MLP neurons of a small language model. Each row is named by its layer, matrix (up: input weights) and neuron, and shows model dimensions 16-111. Each number is 50 + 12 x the weight over its row's rms, rounded and kept within 0 to 99.
After each neuron's rows, "fires after" lists the tokens most often just before its 100 highest values on Wikipedia text that the model never trained on. A number after a token or word is its count.

L7.up186:62 51 20 29 47 59 51 58 51 40 54 79 53 56 64 53 37 52 47 36 40 41 47 48 44 36 68 51 39 42 38 33 50 65 71 62 53 43 57 66 52 42 31 48 42 70 84 47 31 59 38 55 61 47 32 34 55 76 48 63 66 24 44 57 60 45 51 41 36 53 36 59 54 51 46 34 36 42 53 52 43 47 57 51 70 41 60 60 59 69 31 41 44 59 48 58
fires after: " b" 15, "b" 9, " ab" 8, " w" 7, "eb" 6, " Sh" 6

L5.up380:85 29 49 61 54 50 40 59 60 70 51 49 59 50 49 58 36 64 43 43 32 49 36 27 65 51 64 69 59 60 39 60 36 51 50 72 45 63 45 47 52 43 64 41 47 47 19 49 52 56 51 70 51 31 41 34 43 23 45 38 70 47 37 21 66 46 60 69 73 53 53 55 53 43 70 42 57 49 53 61 47 40 47 42 46 43 60 58 40 46 36 66 61 35 57 35
fires after: " m" 16, " com" 9, "em" 9, "m" 8, " Am" 7, " act" 6

L8.up131:36 31 46 42 46 78 35 33 56 45 41 46 71 48 51 51 49 44 31 37 62 38 40 51 49 46 35 76 43 46 57 59 52 53 40 51 50 80 72 51 81 61 30 38 60 56 46 41 50 51 61 56 46 45 49 38 48 61 28 29 44 39 48 57 75 56 43 40 53 52 55 47 32 65 60 33 48 35 41 57 59 50 47 44 28 56 46 37 53 55 55 63 36 44 25 70
fires after: "." 39, "fl" 10, "al" 5, " D" 5, "est" 4

L6.up423:48 38 40 51 45 27 48 53 79 56 35 63 45 44 47 51 20 36 53 66 31 85 50 35 41 62 55 46 42 46 53 54 51 48 50 40 52 71 71 63 37 41 48 58 67 32 60 54 52 56 49 58 54 80 54 39 50 46 64 50 71 44 62 59 51 57 58 62 47 34 27 59 67 31 61 47 49 55 55 37 52 49 57 23 61 53 48 58 43 50 46 57 60 62 44 47
fires after: " on" 15, " s" 12, " S" 11, " w" 9, " " 6, " Q" 4

L6.up222:30 62 58 63 39 62 54 58 44 63 58 55 50 45 65 41 52 49 47 41 58 53 31 45 22 58 67 64 58 59 17 55 44 68 60 54 53 55 63 36 51 38 65 60 78 47 53 53 43 33 34 57 61 52 62 24 58 46 51 52 56 32 28 70 66 68 46 53 55 52 25 49 28 64 49 73 84 68 40 49 47 44 52 60 28 54 49 39 33 43 57 22 60 70 38 29
fires after: " C" 30, " Pro" 9, " R" 8, " con" 7

L5.up445:50 61 40 52 52 46 47 58 53 35 47 49 47 38 71 48 64 48 52 44 29 44 34 61 80 69 43 42 48 42 55 56 63 60 45 63 64 62 59 44 37 68 47 58 34 45 39 41 51 37 47 47 56 61 79 67 36 45 42 43 43 54 50 71 53 52 35 45 62 48 46 48 39 37 58 17 32 26 44 34 22 38 52 41 53 50 36 25 59 68 49 66 39 59 58 45
fires after: " h" 33, " H" 14, " f" 10, " ev" 8, "H" 6, "e" 5

L5.up52:54 29 51 46 61 52 51 20 38 73 44 43 34 37 39 41 39 31 57 42 48 74 46 61 45 28 56 23 26 61 37 55 60 40 49 59 32 67 48 45 51 49 53 49 31 46 39 62 60 52 52 45 65 59 67 35 54 37 54 55 46 48 32 53 46 48 50 59 66 68 45 38 27 34 45 51 49 43 42 69 56 76 57 72 41 64 42 18 44 37 66 58 44 59 39 53
fires after: " p" 19, " D" 14, " dist" 9, " re" 8, " V" 7, "es" 6

L8.up497:55 47 77 39 41 62 59 56 53 62 43 34 43 27 59 51 65 47 36 39 52 29 47 54 62 18 66 41 42 63 62 55 42 40 70 43 29 41 56 61 55 42 62 71 50 58 44 32 42 38 54 45 30 51 47 54 61 42 52 74 56 25 64 43 41 50 49 26 45 58 61 67 57 56 35 68 57 39 60 50 59 59 47 38 53 46 53 56 45 33 59 43 52 48 67 54
fires after: "r" 13, " Gr" 13, " St" 9, " Sc" 7, " Tr" 5, "uc" 5

L5.up398:46 40 58 38 69 48 39 51 54 45 49 65 79 52 51 55 34 44 52 49 47 54 70 41 29 47 55 51 46 44 51 43 58 25 41 62 50 57 43 89 81 30 51 55 48 43 74 57 29 46 51 66 62 41 65 36 56 56 64 55 36 49 53 58 52 27 50 47 71 48 50 43 25 48 33 31 42 63 53 44 40 50 55 64 63 45 55 42 52 56 52 39 57 55 42 49
fires after: " a" 17, " as" 14, " w" 12, " the" 10, "s" 8, " sp" 7

L6.up329:60 29 46 43 57 50 70 63 68 46 65 34 65 54 54 60 47 46 41 27 27 41 39 65 44 56 52 59 60 51 62 52 56 49 68 41 55 51 54 44 66 60 67 60 20 37 59 72 33 62 81 39 61 71 49 40 37 59 38 56 56 42 46 32 42 54 57 42 56 63 38 31 30 53 49 41 34 51 44 51 50 59 48 57 58 52 53 19 58 47 62 59 28 48 46 39
fires after: " s" 20, " S" 14, " V" 9, " In" 8, "v" 4, " g" 4

L5.up241:65 63 57 29 48 32 80 55 53 59 49 55 35 30 81 45 55 39 35 52 39 62 54 51 34 59 64 82 44 51 51 39 23 46 73 50 25 38 43 51 56 39 49 40 65 46 38 41 33 32 52 44 31 34 53 58 54 59 51 33 60 62 44 38 66 49 68 49 45 44 47 40 54 65 29 50 38 63 52 34 58 38 52 65 58 58 47 51 52 44 49 56 25 42 35 54
fires after: " s" 15, " is" 13, " a" 11, " w" 9, " was" 9

L5.up328:60 48 59 33 37 40 47 53 63 70 49 23 53 38 50 64 48 55 63 78 64 59 58 36 44 52 41 67 66 93 45 63 59 44 59 29 26 55 70 61 48 39 61 41 44 37 52 52 43 36 62 39 45 51 51 52 61 49 49 47 26 44 70 45 34 49 50 42 37 28 60 49 27 42 47 65 44 25 55 51 73 28 51 56 52 47 61 49 58 45 38 42 45 53 43 54
fires after: " (" 19, "B" 11, " B" 9, "J" 8, " J" 8, " was" 6

L7.up10:63 44 44 47 53 45 39 56 44 56 48 46 49 53 57 70 65 46 32 21 26 38 54 71 47 58 70 26 39 56 73 40 51 36 49 52 35 71 34 42 46 20 49 60 43 71 40 56 30 41 59 45 36 62 55 67 54 62 53 27 55 48 67 48 56 72 62 66 53 53 50 44 47 79 47 42 46 45 60 59 28 38 51 57 37 34 30 36 39 62 42 24 25 49 46 55
fires after: " J" 21, " j" 16, " s" 8, "J" 6, " v" 6

L5.up222:60 38 47 56 57 63 68 40 59 28 40 59 27 45 53 48 67 47 39 51 69 45 62 56 62 74 44 40 49 53 55 59 64 42 37 62 56 49 24 72 52 46 58 53 53 42 65 55 42 50 60 56 64 67 67 34 49 79 65 56 52 55 66 64 46 62 50 48 45 48 43 63 39 55 50 55 60 32 26 38 63 55 34 69 47 47 46 66 61 24 36 38 58 54 60 42
fires after: " c" 19, " C" 15, " R" 13, "as" 6, "s" 5

L6.up484:58 34 58 72 87 47 53 65 45 46 67 40 56 51 46 43 33 35 39 39 37 32 39 44 57 61 49 65 45 37 48 54 50 64 54 44 27 73 49 65 42 45 24 44 41 49 33 56 57 66 42 59 43 67 63 42 44 42 33 55 42 39 61 60 73 59 44 48 52 61 63 61 43 55 56 35 27 53 37 55 31 47 27 43 33 40 55 70 39 56 41 47 47 39 44 43
fires after: " f" 22, " tr" 12, " h" 10, " b" 8

L7.up251:54 58 48 38 67 41 53 51 54 66 61 57 46 27 29 49 51 48 51 45 36 35 56 57 48 73 76 44 40 51 55 45 49 67 32 71 44 66 57 39 70 64 50 67 53 70 41 54 38 66 53 55 43 57 46 45 42 43 56 43 57 53 58 64 44 32 67 46 51 47 61 41 56 65 58 39 46 41 45 52 68 44 62 48 40 72 51 76 66 50 39 37 21 54 46 68
fires after: " s" 27, " sup" 12, " S" 9, " dis" 7, " j" 5, " a" 4

L6.up257:62 38 59 60 47 29 54 45 52 56 58 64 50 50 36 42 61 47 51 64 36 63 25 56 30 44 52 47 56 41 58 61 37 52 30 54 35 44 37 54 44 48 45 47 52 28 57 54 58 48 54 62 62 67 72 66 51 72 38 53 41 42 34 35 58 58 29 29 37 64 32 43 41 40 46 47 61 32 43 48 74 37 53 57 51 47 58 37 61 20 43 26 41 38 46 44
fires after: " R" 18, " B" 18, " E" 14, " C" 12, " H" 8, " A" 6

L5.up551:67 35 35 39 48 46 49 64 47 57 42 57 58 84 65 43 45 31 34 68 46 61 45 47 60 44 34 57 56 55 59 45 47 54 60 52 51 62 47 74 70 40 40 72 45 45 48 38 27 44 52 26 50 67 40 57 58 48 53 51 55 54 64 34 34 59 36 59 76 50 68 54 56 37 34 49 49 37 30 59 47 53 52 34 21 55 49 49 52 42 28 65 39 45 56 49
fires after: " A" 14, " B" 11, "b" 11, "f" 10, " And" 7, "F" 6

L5.up94:48 49 28 24 67 61 36 81 58 39 61 46 49 30 59 25 63 60 61 56 52 65 44 50 54 37 54 39 61 65 36 65 58 46 63 49 49 64 65 49 72 38 35 41 63 47 46 34 45 33 56 62 43 50 42 55 48 46 41 52 47 43 56 43 35 65 44 50 66 37 50 53 58 39 54 30 41 77 56 65 48 69 56 29 47 29 44 71 34 31 62 81 45 63 23 71
fires after: " L" 20, " Rep" 15, " Comm" 14, " l" 10, " P" 6

L6.up511:49 21 41 42 37 58 46 45 32 50 49 68 53 36 24 49 22 57 31 42 41 58 39 40 47 42 24 58 67 44 46 50 49 48 35 49 58 63 44 63 53 33 47 54 34 63 54 52 54 66 50 30 62 49 55 46 51 34 61 39 52 67 56 54 52 56 75 28 47 51 47 66 57 41 43 71 48 36 50 60 78 45 38 60 60 54 52 35 54 38 65 56 61 31 77 53
fires after: " the" 40, " a" 7, " rec" 5, " his" 4

L7.up348:63 60 46 43 43 46 47 72 46 56 52 43 57 45 58 50 42 61 39 44 35 56 25 21 56 52 49 58 30 22 51 58 37 42 51 44 54 42 63 47 52 47 53 52 46 69 49 48 39 64 73 61 43 42 52 40 50 44 56 45 49 39 44 61 67 53 51 62 63 56 38 33 48 39 55 48 50 48 06 47 50 59 48 53 55 36 40 26 56 40 85 43 38 30 62 33
fires after: " t" 40, " T" 12, " ch" 7, " Ch" 5

L6.up474:48 37 43 34 53 48 39 37 48 53 50 50 47 62 42 73 56 54 34 43 47 63 60 48 52 59 38 60 65 34 32 78 67 55 45 41 60 47 60 41 42 65 45 50 51 65 42 47 49 57 54 42 25 39 73 59 64 30 32 37 82 54 56 39 61 63 43 60 48 57 47 48 58 62 29 61 52 36 62 62 33 47 69 63 55 54 40 36 45 42 52 71 43 38 54 53
fires after: " m" 15, " acc" 9, " p" 9, " im" 8, " inc" 6, "em" 6

L5.up296:48 69 34 52 54 54 63 61 51 71 57 25 53 73 40 65 38 39 55 25 37 46 39 37 56 57 53 44 60 63 57 64 40 33 20 39 30 60 44 46 40 61 59 60 49 54 69 51 61 33 72 69 54 26 52 41 55 62 50 54 50 62 70 59 49 59 46 35 39 69 36 64 49 45 49 54 45 43 37 43 52 38 22 46 69 50 43 59 44 54 52 65 51 60 54 61
fires after: " St" 22, " B" 17, " P" 9, " p" 7, ";" 5

L7.up71:49 44 65 43 53 57 43 47 29 53 45 68 67 54 67 63 64 49 45 42 62 52 46 41 66 37 56 46 40 22 57 19 65 43 35 43 53 65 53 49 57 58 52 50 69 58 55 48 49 52 39 66 51 54 64 43 43 50 60 34 50 60 70 34 54 22 59 42 60 59 41 42 79 33 55 42 50 30 21 39 49 49 43 67 70 53 45 54 40 46 31 51 23 49 22 44
fires after: " J" 15, "B" 12, " sp" 10, " K" 7, " H" 4, " st" 4

L6.up120:61 36 52 29 67 62 64 43 50 60 76 45 27 48 68 54 59 67 33 61 56 34 60 28 56 37 54 61 43 71 62 31 55 43 52 47 61 59 54 61 57 37 47 59 35 63 52 49 43 35 46 50 46 37 52 66 45 42 56 51 72 53 65 56 55 67 59 60 46 39 66 60 57 42 34 43 56 47 42 34 55 46 48 43 43 31 53 35 48 40 66 15 39 36 46 55
fires after: "A" 16, "G" 11, " K" 11, " g" 11, " At" 10, " G" 8

L7.up90:44 49 49 54 58 55 47 61 77 26 44 44 59 54 34 43 54 43 41 56 81 39 53 15 57 51 73 44 45 35 58 60 76 56 41 43 66 50 30 61 52 45 38 56 43 47 64 52 71 41 57 47 60 51 58 54 31 25 52 35 68 46 30 75 67 54 50 67 41 42 64 57 59 49 60 42 62 46 57 58 43 57 52 38 39 57 32 49 75 47 36 40 50 61 48 61
fires after: "o" 16, "i" 12, "e" 9, "ff" 9, " fl" 6, "on" 5

L7.up431:58 64 52 60 49 20 80 46 31 53 52 61 56 62 80 43 45 48 37 59 50 31 46 51 43 57 75 40 59 44 41 47 35 67 38 44 47 50 55 63 45 38 48 54 43 56 45 49 54 68 54 75 60 51 59 57 42 60 55 37 40 23 36 48 36 53 52 57 49 65 30 52 33 48 61 51 48 51 59 28 49 47 64 47 47 59 74 37 66 43 33 46 41 42 40 48
fires after: "o" 16, "b" 8, "he" 8, " b" 7, "at" 7, " le" 7

L5.up279:71 54 50 56 62 54 22 46 54 63 65 33 42 64 49 45 35 37 45 58 44 33 44 59 59 66 51 32 42 77 58 56 62 49 52 39 44 50 69 39 46 63 55 61 61 39 61 50 49 45 54 31 52 38 58 52 61 66 43 58 34 49 36 49 37 48 64 66 19 41 51 57 65 54 43 47 47 36 46 41 58 52 41 61 43 24 31 65 35 33 64 44 26 26 49 78
fires after: " Co" 18, " re" 14, " Re" 13, " deb" 6

L8.up312:50 57 39 57 70 50 69 52 38 53 58 54 41 54 69 32 61 67 30 45 53 41 35 53 37 46 53 51 43 39 57 39 39 53 56 46 67 36 55 57 42 35 40 33 50 55 38 68 63 46 36 38 59 66 41 62 59 38 55 60 54 33 48 49 87 43 51 60 47 36 49 61 37 42 45 64 47 48 43 64 44 60 55 64 48 51 50 53 40 29 42 36 55 55 55 37
fires after: " |" 62, " \"" 23, " D" 4, " F" 4

L6.up352:44 54 65 42 64 50 64 49 66 50 41 55 41 50 35 33 40 29 62 50 33 41 85 34 35 83 47 35 45 43 33 60 59 46 45 57 54 47 83 35 50 60 45 57 44 37 61 54 65 30 56 58 37 60 32 61 63 72 40 44 50 54 32 48 41 28 66 49 42 35 38 55 58 34 33 64 52 45 49 28 47 54 49 39 53 59 81 54 54 36 62 50 45 46 60 45
fires after: " re" 21, " on" 18, " ex" 13, " On" 5, "ist" 4

L8.up542:32 57 51 34 27 68 60 60 40 78 77 40 66 82 52 35 59 44 41 45 46 55 72 50 56 70 47 40 51 60 46 49 24 52 48 63 43 65 47 34 70 50 39 54 45 39 87 49 68 58 54 39 54 53 54 45 40 55 50 47 49 75 52 26 32 61 51 50 56 36 46 54 66 51 47 53 48 39 60 50 56 52 31 26 52 22 62 42 65 43 60 41 28 45 32 53
fires after: "\n" 18, "." 11, "\n\n" 10, "F" 9, " B" 6

L8.up37:39 46 61 45 55 39 46 49 58 68 49 54 62 53 59 68 55 48 25 71 55 67 37 68 36 54 64 36 52 35 66 65 59 52 43 52 50 60 35 27 64 71 57 42 64 49 47 51 33 42 68 38 37 50 59 47 69 53 51 58 45 53 65 29 61 55 47 50 74 28 53 56 64 55 50 39 47 60 63 44 34 36 61 33 42 46 58 45 44 48 52 58 25 57 46 35
fires after: " p" 19, " ex" 15, " m" 11, " M" 9, " s" 7, " Ex" 4

L5.up273:45 47 49 48 41 56 65 32 70 42 56 66 47 31 55 58 53 47 48 44 52 45 59 73 50 60 71 40 41 58 57 44 26 61 48 62 56 60 51 72 45 35 73 29 62 38 67 36 43 42 45 51 37 45 48 52 53 41 62 27 39 61 64 37 47 54 56 29 65 37 53 56 51 43 30 58 59 28 53 65 65 16 47 65 57 60 46 41 60 28 69 55 38 69 66 54
fires after: " V" 32, " N" 14, " Pr" 10, " S" 9, "N" 6, " C" 6

L5.up291:47 54 71 55 49 62 39 59 54 44 40 44 49 46 73 24 34 37 38 63 57 46 48 61 57 74 58 57 32 39 53 38 37 29 63 20 65 49 42 39 61 38 35 56 33 41 25 61 65 32 62 61 37 52 55 62 59 57 60 48 61 37 53 54 42 67 63 54 65 71 53 63 43 39 41 52 37 48 48 31 39 24 40 65 59 59 60 60 59 68 62 76 43 46 41 63
fires after: " g" 21, " G" 11, " st" 10, ")," 7, " K" 4, "," 4

L6.up513:53 43 33 32 44 63 24 71 63 70 61 45 58 47 42 45 65 48 20 64 48 54 46 57 44 45 56 24 45 41 56 23 64 45 65 45 45 66 48 56 43 28 33 38 69 55 54 37 56 62 50 44 65 41 33 47 68 47 55 54 39 49 54 62 49 56 66 63 60 42 47 48 60 57 53 55 47 37 58 56 63 37 60 63 71 22 43 41 48 61 71 51 39 61 57 46
fires after: "J" 17, " Z" 11, " K" 11, " J" 9, "uk" 6

L7.up444:43 54 59 63 39 57 35 53 49 68 70 44 58 38 53 44 42 48 58 39 52 94 23 49 52 59 59 41 49 58 47 66 60 33 38 62 60 58 47 51 59 47 36 64 55 46 37 45 60 36 51 41 66 31 54 45 65 59 51 58 36 59 45 66 57 49 52 46 54 45 36 57 65 49 46 56 39 38 41 49 60 50 79 63 49 39 32 54 46 49 57 33 47 57 62 35
fires after: " re" 19, " att" 10, " D" 8, "es" 8, " en" 7, " res" 6

L7.up345:33 46 51 42 45 30 47 74 48 61 52 51 32 40 59 70 59 53 30 53 62 55 54 51 59 61 54 70 45 50 65 47 35 69 45 65 56 61 56 63 48 41 47 56 40 50 58 29 46 52 52 53 60 49 37 34 26 44 37 39 44 62 36 68 70 46 64 53 42 54 34 34 42 50 43 53 62 36 55 29 56 51 37 43 64 43 55 30 42 70 30 39 40 29 49 62
fires after: " was" 22, " g" 11, " se" 10, " G" 5, " go" 4

L5.up395:62 68 41 38 40 48 34 67 43 32 70 74 57 53 53 33 39 34 53 74 63 43 67 45 59 38 37 54 44 49 47 50 46 52 53 57 52 55 56 58 43 52 72 48 53 41 30 46 52 53 54 50 45 50 70 44 59 50 56 47 33 47 55 56 60 56 66 63 34 43 29 50 26 53 42 31 53 58 25 54 36 54 43 32 58 70 52 51 45 53 65 60 43 50 41 66
fires after: " A" 14, " en" 13, " Al" 11, " all" 8, " f" 8

L5.up356:38 38 43 44 64 58 46 33 57 52 64 52 41 67 44 71 57 37 43 61 59 43 56 58 66 38 46 53 35 54 56 65 37 44 67 64 35 35 44 53 74 52 49 45 70 47 39 50 43 36 48 72 50 52 44 52 33 46 47 40 17 55 62 47 37 61 60 35 70 35 61 41 63 64 14 68 54 50 53 45 69 32 52 35 40 49 71 44 39 40 39 57 40 61 54 57
fires after: "B" 29, " B" 9, "P" 8, "F" 6, " term" 6, "b" 5

L8.up2:53 52 36 55 43 29 68 47 42 55 57 43 36 68 52 63 56 54 51 48 41 36 62 19 35 66 48 53 51 44 46 63 56 15 61 53 39 54 40 57 39 59 55 44 39 42 55 35 62 66 67 65 59 46 54 66 47 59 54 49 33 54 66 59 37 65 46 58 54 41 53 56 50 54 38 52 26 32 32 58 37 39 43 45 42 60 59 60 47 31 46 26 37 66 56 56
fires after: "-" 24, " |" 14, "le" 11, " (" 7, "otes" 7, "re" 4

L6.up496:44 47 49 65 55 34 65 43 31 39 39 40 49 49 43 51 44 52 41 42 45 54 41 67 52 72 64 44 55 61 37 47 62 49 34 63 22 40 56 51 46 49 61 48 58 62 50 63 64 60 41 57 68 52 59 36 45 48 52 33 46 69 44 45 41 55 29 62 66 66 25 41 42 41 65 68 44 28 66 61 61 53 50 84 55 44 37 39 72 31 15 54 61 55 48 49
fires after: " s" 16, "res" 9, "os" 7, " ex" 7, "ies" 6, "s" 6

L5.up494:69 56 59 36 56 66 53 60 52 50 48 60 65 46 42 56 45 54 61 50 42 28 53 61 72 57 41 41 51 73 44 41 56 43 49 65 60 56 69 34 66 67 27 45 60 44 30 41 49 68 54 33 46 42 58 49 34 60 49 48 32 54 44 72 43 56 49 63 22 26 68 75 36 46 61 27 57 35 45 60 37 61 65 36 46 45 49 42 63 38 62 54 31 34 68 44
fires after: " f" 34, " en" 17, " le" 9, " all" 8, " ref" 5, " En" 5

L6.up556:49 49 39 30 41 40 73 64 62 67 44 34 71 66 46 74 54 65 34 52 30 43 56 39 39 37 46 58 48 43 47 45 44 56 64 50 46 58 52 27 51 71 69 54 51 55 47 27 60 41 62 46 54 55 64 64 47 77 24 65 57 46 59 26 59 57 59 44 70 41 33 45 41 57 53 70 45 36 40 73 51 64 78 58 49 56 63 35 29 55 38 41 26 42 56 54
fires after: "he" 19, " T" 18, "oc" 14, "ot" 8, "ust" 7, " t" 6

L5.up101:53 28 38 69 55 49 46 58 50 56 56 60 55 52 45 46 70 33 45 55 66 43 45 57 48 20 47 63 41 50 49 36 34 59 59 56 46 60 34 48 77 36 74 62 63 60 61 51 61 70 69 25 58 58 35 53 67 62 63 64 45 74 40 47 50 62 55 46 64 37 41 38 24 44 42 51 32 59 60 55 35 32 67 54 50 40 46 45 51 48 58 59 29 60 54 73
fires after: " T" 32, " K" 12, " An" 7, " N" 7, " V" 7

L5.up350:37 50 42 59 30 57 44 30 54 39 48 49 69 47 61 40 43 41 67 49 62 44 33 59 41 57 54 62 41 51 58 53 64 41 51 60 15 53 66 45 42 56 46 50 50 37 52 22 57 69 63 65 34 62 43 22 53 58 61 54 50 35 33 60 36 58 76 64 44 37 29 36 34 73 48 51 43 44 52 55 62 55 54 66 50 42 41 38 53 46 53 44 20 44 66 70
fires after: " R" 21, " se" 10, " Be" 8, "B" 7, "o" 6

L5.up389:55 54 63 52 44 48 56 41 48 40 77 47 58 38 52 57 56 51 49 51 45 44 58 51 53 64 56 40 50 54 56 51 36 53 62 66 55 55 51 69 56 39 42 55 49 03 48 58 44 33 61 47 75 42 45 50 44 69 46 38 52 48 47 65 58 53 50 46 53 48 34 28 43 59 46 60 48 36 42 37 21 78 27 49 21 55 50 60 41 96 25 54 51 68 47 56
fires after: " R" 18, " d" 13, "C" 12, " D" 10, " r" 8, " c" 8

L8.up262:40 53 44 59 50 31 69 32 52 49 40 38 34 64 35 39 70 38 30 47 48 49 35 62 35 53 45 45 62 37 62 44 61 46 75 50 54 44 66 51 58 52 51 59 69 45 41 51 63 35 53 48 65 42 41 57 64 58 16 34 38 62 52 32 57 69 62 37 52 48 45 33 24 69 40 49 40 68 52 49 47 67 43 57 60 56 55 33 46 29 34 41 64 58 47 43
fires after: "os" 31, " as" 10, "es" 9, "s" 7, " made" 5

L8.up340:49 44 59 58 63 59 72 42 54 30 39 33 59 51 57 54 58 39 40 48 57 47 56 69 65 79 55 42 58 60 68 37 43 31 47 64 54 49 58 49 44 55 71 52 41 37 11 64 68 57 39 61 47 46 56 43 44 54 34 49 55 28 49 52 56 51 60 61 60 49 55 55 37 51 32 54 44 35 49 61 55 45 53 62 41 73 42 29 57 40 51 34 47 60 49 20
fires after: " |" 24, "." 15, " S" 5, "otes" 4, "%" 4, "os" 4

L7.up386:48 48 46 72 68 21 54 38 74 51 75 33 38 50 48 42 34 42 58 53 50 47 48 39 46 61 38 55 46 39 57 32 32 64 52 72 68 61 34 52 48 63 53 52 53 49 69 39 49 32 61 65 47 66 29 56 47 43 47 45 82 38 36 54 58 41 49 34 53 32 55 55 43 71 42 66 44 41 46 65 34 59 55 42 31 61 53 27 56 33 65 57 60 54 25 77
fires after: " in" 27, " to" 14, " of" 8, " was" 5

L8.up283:65 65 50 58 45 51 33 41 71 40 36 53 58 59 55 85 38 51 46 56 46 45 55 48 70 73 50 44 42 42 55 27 45 40 63 26 63 53 65 53 58 62 47 43 67 74 34 52 58 41 48 35 47 49 50 36 73 53 73 38 42 47 36 53 60 57 39 48 57 48 33 39 52 61 39 60 45 52 31 47 59 51 72 70 38 47 46 45 71 44 37 55 35 51 31 48
fires after: "," 24, "ur" 7, " ex" 6, " part" 5, " ar" 4, "–" 4

L6.up48:60 53 38 31 43 50 50 35 50 86 40 75 63 23 40 41 40 54 56 59 45 37 57 58 73 81 53 45 29 55 63 48 52 41 41 57 35 60 80 27 50 65 37 49 47 59 34 38 55 43 55 40 54 31 50 45 38 75 46 66 77 57 39 60 51 51 47 46 54 43 44 49 55 45 58 76 57 61 48 45 55 62 60 54 61 48 76 43 45 50 62 31 34 48 43 52
fires after: " w" 18, " was" 13, " dec" 12, " r" 12, " t" 8, " re" 5

L6.up151:55 47 52 62 63 54 53 49 43 49 40 64 67 34 45 32 49 55 44 35 51 58 41 39 43 45 33 34 32 37 65 49 60 54 69 63 65 52 66 30 59 47 54 54 37 49 41 58 57 57 33 35 69 42 60 43 46 73 42 65 34 58 49 81 68 49 64 41 57 71 56 59 54 57 61 46 41 57 56 60 36 50 67 53 63 42 38 45 59 62 46 67 49 44 47 67
fires after: " w" 23, " r" 16, " h" 7, " sh" 5

L7.up449:59 44 61 46 59 50 34 52 67 76 33 63 44 53 58 49 33 47 56 38 68 51 48 39 68 31 74 58 55 62 58 36 53 40 44 65 69 19 47 67 53 51 50 43 36 70 40 44 49 42 70 61 37 44 55 52 65 69 67 61 60 66 46 54 67 41 34 58 69 33 60 54 49 25 61 49 57 39 46 20 37 43 59 39 44 42 60 64 34 45 40 37 43 53 47 70
fires after: " St" 32, " st" 14, "St" 10, "r" 8, "b" 5, "l" 5

L5.up202:48 12 47 47 55 31 73 50 40 58 52 56 53 44 55 67 53 51 44 31 44 54 39 61 54 61 46 36 42 56 52 34 78 75 55 44 40 67 67 49 40 41 35 45 40 33 50 36 51 63 43 56 69 77 51 58 32 65 66 35 39 59 32 42 75 66 52 59 51 58 39 54 52 76 57 42 44 29 46 48 42 58 41 56 49 27 58 63 36 62 42 52 59 50 58 51
fires after: " n" 14, " me" 13, " s" 11, " e" 7, " In" 7, " R" 7

L7.up340:56 44 48 55 42 51 66 54 52 71 45 38 60 54 72 72 37 78 40 44 39 44 38 43 42 41 65 55 54 44 43 62 50 48 45 58 27 30 63 58 52 73 53 40 55 60 69 57 52 56 55 41 51 40 45 23 65 47 66 48 49 50 46 51 50 67 50 70 49 42 49 38 48 64 79 48 51 36 24 67 59 49 46 52 73 46 65 47 68 44 53 56 36 45 53 51
fires after: " re" 21, "-" 16, "re" 8, "per" 4, " Co" 4, " rec" 4

L5.up492:55 52 63 48 81 78 57 54 54 70 58 59 39 56 45 64 41 56 57 69 39 48 43 39 53 48 58 58 56 51 61 14 31 44 54 49 51 36 49 59 55 48 46 56 34 75 59 39 42 48 66 43 30 41 39 55 65 65 52 46 34 22 41 51 59 48 51 60 51 48 53 71 54 62 50 40 46 45 26 44 55 25 66 47 46 09 30 52 31 37 64 37 51 39 49 50
fires after: " Br" 18, " Sw" 13, " Har" 8, " Bar" 8, " J" 6

L6.up106:50 61 40 48 33 66 44 59 51 75 71 44 57 52 50 44 53 56 43 57 49 68 34 36 77 47 64 47 48 43 48 81 55 52 59 48 55 52 71 52 38 36 42 36 44 54 55 57 62 52 50 55 37 45 45 46 35 53 23 62 36 52 57 66 51 43 65 42 58 58 45 47 60 49 75 59 63 40 45 37 45 47 64 35 63 68 65 30 37 46 39 18 59 50 44 26
fires after: "°" 21, " m" 13, "m" 11, " p" 8, " c" 6, " k" 6

L6.up11:63 47 58 55 66 35 46 54 48 31 45 50 39 43 40 22 69 42 31 45 61 56 54 73 31 68 63 45 51 51 59 64 54 61 50 51 56 51 52 48 62 31 68 62 60 50 39 50 35 57 56 72 49 42 40 32 53 32 14 36 47 39 49 74 40 45 51 67 57 53 47 50 75 58 54 45 61 55 39 51 63 36 37 40 64 36 59 58 42 30 46 50 49 69 60 62
fires after: " St" 16, " Sp" 13, " |" 9, " Z" 8, " N" 7, " S" 6

L6.up395:47 43 57 62 40 61 37 43 52 59 56 64 58 61 62 60 36 49 48 71 59 50 54 63 54 50 44 49 69 73 33 39 69 23 52 65 52 37 45 50 55 34 42 61 63 20 27 58 57 51 58 39 71 45 55 36 80 44 54 45 53 47 45 67 54 60 42 42 60 33 51 51 67 59 58 59 52 25 36 48 57 48 55 76 42 60 53 51 38 32 52 48 38 46 66 40
fires after: " A" 19, " la" 11, " ind" 8, "ie" 8, " de" 7, " Al" 7